Part of a small language model's weights: 11 layers, width 256.
MLP neurons of a small language model. Each row is named by its layer, matrix (up: input weights) and neuron, and shows model dimensions 48-175. Each number is 50 + 12 x the weight over its row's rms, rounded and kept within 0 to 99.
Before each neuron's rows, "fires on" lists the tokens most often at its 100 highest values on Wikipedia text that the model never trained on.

fires on: " L", " "
L5.up1508:53 65 58 63 30 38 47 25 40 58 42 34 53 41 46 41 53 51 54 57 44 49 65 58 56 53 59 50 50 67 55 28 60 48 49 65 51 53 55 53 38 56 86 27 55 47 57 69 62 40 45 68 48 53 76 47 60 61 74 58 51 50 45 51 48 55 40 45 38 58 52 43 43 44 34 52 34 43 33 67 64 42 29 52 51 54 37 55 17 54 84 37 63 41 42 38 52 49 41 53 52 55 56 61 44 48 50 43 57 52 68 42 54 47 49 51 33 52 36 28 50 54 45 74 52 59 61 31

fires on: "ac", "c", ".", "K", " ", "G"
L8.up397:58 54 47 44 53 61 37 75 50 39 39 77 60 61 52 64 41 38 53 33 38 62 52 51 48 33 37 44 43 33 38 39 55 59 55 57 42 37 50 60 41 48 64 54 34 62 70 46 44 51 31 59 67 43 40 36 65 33 47 49 35 46 35 58 48 39 43 74 48 48 45 36 52 73 53 54 45 52 61 41 54 42 47 70 31 64 49 43 44 32 43 18 62 55 50 50 60 57 61 56 55 64 32 51 66 43 48 60 40 54 61 58 43 55 60 56 39 49 44 51 62 27 56 38 42 44 62 54

fires on: " in", " In", " Ass", "en", "-in", "ve"
L3.up670:69 48 46 52 40 57 63 49 57 28 40 59 22 54 50 46 66 38 28 50 71 59 56 36 65 28 74 54 28 13 56 35 50 35 45 45 47 56 46 68 61 35 67 51 51 50 35 53 59 50 49 67 69 47 65 56 34 35 46 49 61 58 57 42 68 61 55 90 75 56 42 58 59 43 51 31 52 38 65 71 70 51 50 53 56 58 40 33 40 59 16 33 59 53 49 35 33 25 38 43 51 55 40 56 42 50 36 64 36 43 36 57 42 45 60 40 59 53 39 45 31 44 46 28 40 54 44 40

fires on: " al", " Al", " under", "0", " contin", " to"
L3.up264:37 41 75 29 43 63 30 66 60 43 33 61 39 40 44 29 38 54 52 68 49 47 81 45 28 49 67 67 43 47 69 36 40 37 51 65 51 40 58 39 51 53 40 69 64 47 72 51 43 37 58 61 63 37 70 37 51 37 52 48 79 61 41 47 54 56 48 38 49 77 57 47 40 44 54 44 46 63 52 42 33 48 67 42 32 56 48 43 34 51 53 51 53 42 55 31 46 65 20 31 38 53 49 49 49 24 41 46 47 65 38 45 53 42 56 52 37 54 53 31 33 71 49 39 46 49 71 38

fires on: " E", " e", "E"
L7.up927:31 46 41 61 50 59 43 58 48 45 44 46 48 53 53 51 47 78 49 42 56 78 39 52 64 31 52 61 45 57 35 52 55 68 45 37 34 54 33 49 74 60 35 74 41 22 57 64 52 51 67 34 28 53 36 42 67 60 37 32 74 35 56 28 50 47 65 61 65 70 42 46 55 61 66 42 27 36 64 31 57 57 49 31 55 49 58 57 44 50 48 71 29 70 20 42 58 42 36 38 45 58 59 56 63 51 49 55 58 39 38 54 50 51 51 35 54 67 58 62 52 52 68 40 49 32 50 36

fires on: " ", " July", ",", " August", " May", "ch"
L5.up1155:52 55 58 54 59 52 43 32 59 49 62 30 59 47 72 48 37 52 35 69 32 64 65 28 82 41 60 21 58 50 52 45 55 54 66 68 57 47 23 36 48 28 47 45 50 39 60 51 42 30 53 23 56 58 43 49 56 51 47 76 67 60 46 47 41 66 58 44 47 51 40 52 44 64 31 54 38 61 45 35 40 66 62 48 49 40 46 52 58 42 39 67 59 57 40 46 55 54 40 80 53 49 57 31 50 65 51 60 64 55 50 38 51 35 50 58 73 30 45 34 29 37 53 44 77 45 48 51

fires on: " ", " N", "F", ".", "ac"
L8.up267:34 47 48 65 56 69 43 52 53 54 48 46 39 43 61 43 31 35 49 60 72 66 47 46 31 35 56 54 26 41 57 44 33 45 58 55 60 60 49 44 42 44 54 52 45 48 51 29 43 65 36 50 32 47 36 47 67 21 54 46 39 43 61 40 51 39 42 67 51 70 49 45 53 28 46 60 65 68 69 69 61 28 60 51 42 52 66 53 44 49 28 30 43 57 45 57 42 62 45 59 52 63 36 62 63 53 55 30 69 45 50 69 42 48 29 48 65 57 56 34 50 45 56 57 31 47 58 31

fires on: " t", "ut", "ream", "et", " T"
L8.up825:74 60 39 60 49 41 42 44 52 46 68 45 53 46 69 57 59 54 45 56 32 33 41 53 41 51 45 37 53 40 63 39 55 55 64 53 25 59 64 63 50 49 44 62 45 68 23 64 69 64 55 74 66 64 56 56 62 71 47 35 45 43 48 49 50 40 21 43 63 45 26 45 48 50 54 50 50 46 36 71 48 41 48 70 59 41 55 57 62 56 41 31 43 67 54 43 72 71 53 55 60 45 60 77 38 60 40 44 49 38 59 46 44 50 28 54 59 48 49 38 59 45 56 80 25 33 40 62

fires on: " not", " its", " to"
L5.up271:48 52 44 44 39 64 50 55 43 46 46 63 58 54 54 41 54 59 37 60 50 50 59 76 61 52 66 61 61 59 73 36 46 21 54 41 48 38 60 44 65 48 42 42 46 30 62 34 46 59 60 63 64 54 39 47 74 47 67 66 59 59 34 64 60 48 42 47 58 86 64 36 28 43 60 20 56 35 67 42 49 46 60 55 43 59 38 52 43 54 60 42 63 38 61 40 47 47 30 64 48 47 48 65 32 24 57 54 50 48 67 41 22 37 72 52 52 70 51 56 53 44 42 58 54 58 36 53

fires on: " that", "h", " Bh", " |", " L"
L7.up314:44 45 49 44 73 54 56 63 57 82 53 44 68 69 41 53 43 44 63 45 45 59 55 50 59 68 33 47 60 54 40 41 52 43 69 58 39 48 32 46 59 68 41 40 58 57 47 51 40 48 43 54 41 53 46 55 64 58 49 45 69 40 51 23 59 39 24 64 51 58 56 60 44 22 44 44 38 50 63 37 45 33 46 42 47 43 46 47 40 47 64 48 47 40 34 42 68 51 34 51 59 41 55 38 49 49 69 48 49 60 53 58 56 46 46 26 46 47 58 39 65 56 39 52 60 55 60 41

fires on: " ass", " of", " as", " all", " only"
L5.up857:26 73 56 57 52 39 39 56 50 48 15 45 42 53 52 41 32 59 62 48 45 56 68 68 70 61 52 56 51 47 37 69 40 22 63 34 52 63 52 58 33 48 49 64 64 51 46 66 64 47 42 56 68 43 52 57 76 50 58 61 56 53 46 31 52 38 38 33 55 40 67 69 54 58 64 35 43 54 51 62 58 59 42 64 26 58 38 49 40 66 50 46 64 47 52 63 45 43 46 54 39 31 62 58 50 31 54 51 47 56 51 58 50 61 55 50 55 42 50 15 40 28 48 57 55 43 35 50

fires on: " ", " |\n", " |", "%", " code", "."
L5.up1110:50 57 51 51 21 67 47 72 40 59 53 42 50 43 33 74 51 61 62 34 64 41 49 75 50 45 60 49 75 63 30 34 55 64 66 28 44 40 76 45 47 47 52 46 48 43 50 54 37 43 54 54 80 25 59 29 64 43 32 64 44 56 75 35 54 50 54 41 40 36 43 46 71 59 49 61 45 81 59 36 28 45 39 71 44 49 46 55 58 28 34 48 42 74 61 59 34 41 49 71 63 45 50 72 51 44 64 56 64 40 66 49 22 48 60 34 47 44 63 60 46 51 37 56 44 67 55 62

fires on: " In", " ", " in", "In"
L5.up1467:54 56 57 47 37 68 49 37 71 46 48 63 53 34 36 46 49 67 61 45 52 36 59 55 46 35 64 52 46 44 40 40 47 30 47 63 39 51 50 45 66 32 46 59 70 31 55 54 44 44 48 27 34 40 56 51 37 47 68 64 40 56 66 64 41 42 41 70 62 65 49 40 62 60 75 37 46 55 54 42 52 72 44 53 28 47 48 57 40 47 41 44 53 59 28 66 19 34 55 82 44 48 13 44 49 59 30 41 46 47 52 57 49 55 39 51 61 39 59 51 39 41 46 35 47 37 56 48

fires on: " ", " K", "ul", " ("
L8.up54:72 80 59 56 53 46 39 54 56 59 71 62 47 35 60 64 60 49 36 34 36 79 65 47 38 65 59 69 39 50 61 36 63 53 59 64 51 50 60 44 48 45 09 54 59 72 50 52 56 34 46 57 55 51 70 72 39 16 56 46 43 41 49 67 73 46 38 54 40 66 42 59 53 43 34 52 66 47 52 32 62 40 69 54 42 46 53 29 64 41 62 64 52 60 46 24 57 52 30 51 46 55 48 51 51 44 10 35 47 41 51 46 70 50 59 61 38 47 49 63 55 69 51 43 40 60 57 37

fires on: " to", " ", " would", " will", " do", " opp"
L8.up874:57 46 35 54 60 45 38 40 36 33 66 47 40 39 83 41 57 41 59 83 43 65 40 58 52 33 44 62 63 32 64 40 51 52 45 50 45 53 68 49 67 41 52 65 68 58 42 35 41 54 60 35 32 38 78 62 47 44 46 41 53 53 39 39 65 25 43 44 66 78 48 65 38 51 52 38 49 42 53 45 56 55 66 44 37 66 47 60 56 51 39 34 62 63 58 32 45 58 40 59 51 50 52 34 43 46 53 61 61 43 59 64 61 71 61 51 38 58 61 40 51 66 50 63 52 50 45 31

fires on: " T", " t", "T"
L7.up1150:70 34 44 31 35 46 32 53 56 41 69 36 45 56 55 34 46 53 40 54 47 62 58 39 58 48 44 25 40 47 34 55 54 53 52 62 42 44 24 53 72 47 46 19 61 49 31 70 69 68 51 73 63 80 57 76 62 46 40 54 49 24 49 26 47 55 37 37 41 69 45 43 50 52 50 26 46 72 35 31 63 55 50 45 56 55 43 56 57 39 58 55 56 52 49 61 66 48 74 63 33 35 44 44 60 69 31 34 69 54 47 34 45 52 23 52 39 41 51 64 58 38 35 46 43 51 36 54

fires on: " ", " them", " /"
L3.up826:58 68 34 47 31 55 49 59 56 56 42 56 34 49 63 45 32 47 59 66 30 79 34 47 37 70 50 49 42 47 60 31 56 43 46 70 41 48 56 56 53 55 40 35 60 46 32 71 59 46 65 76 30 80 78 48 36 33 49 63 51 45 29 57 66 41 46 73 47 58 43 58 37 42 45 44 49 45 42 50 46 45 63 45 49 48 42 54 48 73 53 24 35 53 42 32 65 84 62 51 57 53 60 53 46 70 57 50 42 35 66 55 51 41 72 58 53 56 46 38 56 59 66 54 61 55 44 60

fires on: " of", " and", "in", " that", " |"
L5.up325:59 55 61 46 60 76 76 51 53 51 42 53 34 43 47 26 30 53 64 49 48 65 44 53 51 58 41 60 41 39 63 45 44 46 55 55 76 43 55 45 60 60 65 58 51 53 51 37 47 44 47 44 40 40 49 45 61 57 19 50 19 52 45 56 45 45 43 66 51 64 51 55 45 39 61 69 51 55 45 40 75 34 52 63 50 61 44 51 47 50 51 22 43 44 51 39 51 52 52 55 59 24 48 41 46 32 62 64 63 50 48 64 48 35 27 15 42 68 46 44 69 21 42 69 62 43 55 28

fires on: " born", "born", " continued", " served", "iv"
L3.up109:57 34 66 36 47 41 61 57 45 61 55 57 43 50 43 40 65 65 54 49 62 53 56 61 31 67 54 43 70 35 49 76 46 62 47 54 36 77 40 48 42 34 51 33 42 47 50 26 46 69 34 47 68 50 40 50 53 66 57 65 57 50 71 48 45 30 51 39 57 71 48 23 43 43 36 61 50 43 53 42 62 55 61 49 24 60 56 44 47 61 49 29 36 59 29 56 61 66 44 33 39 47 43 45 63 34 53 34 51 56 50 27 44 32 39 34 62 53 30 66 56 52 45 58 59 36 54 73

fires on: " ", " re", " on"
L8.up953:52 50 50 41 43 41 50 46 64 63 32 48 24 39 67 57 48 47 53 48 46 28 47 48 50 68 53 46 56 41 55 53 44 47 44 35 36 63 61 42 45 47 27 41 63 57 59 49 54 41 54 46 63 72 63 54 41 51 63 64 72 34 23 30 55 48 28 43 47 61 47 63 52 39 48 52 33 47 51 52 55 53 57 50 58 52 41 55 73 67 41 54 24 29 38 40 45 39 44 43 62 56 52 61 46 39 55 28 33 28 48 53 65 55 52 59 55 53 91 50 42 63 76 59 36 37 47 27

fires on: " R", " I", " E", " M", " T"
L7.up1314:60 35 36 52 52 50 45 65 59 54 67 58 19 34 59 60 41 64 45 29 65 57 46 70 66 76 66 69 45 60 54 60 59 50 55 46 60 29 37 55 75 47 51 58 39 35 54 34 61 49 55 53 45 57 46 44 41 42 63 40 41 25 28 43 40 41 47 50 47 55 35 49 47 26 65 59 27 40 54 40 36 43 35 51 45 53 43 55 47 52 69 65 48 42 49 46 49 47 57 52 40 76 48 60 70 51 75 48 53 47 43 71 45 26 49 50 54 38 76 40 37 31 50 57 44 33 47 48

fires on: " ", ",", " May", " N"
L7.up125:47 65 36 57 40 25 68 58 57 52 60 48 50 41 54 60 59 59 60 55 48 45 64 43 57 60 62 58 49 38 61 40 65 45 57 52 36 53 38 54 61 53 63 45 51 47 51 53 52 46 66 52 74 50 53 32 64 69 46 51 56 58 60 54 81 64 43 60 36 43 46 50 34 48 19 64 57 45 50 47 43 52 64 34 44 53 68 38 59 40 66 59 39 32 45 53 60 69 44 62 61 67 53 41 49 50 53 24 56 51 55 39 49 58 52 40 67 35 37 47 41 17 55 47 44 36 38 40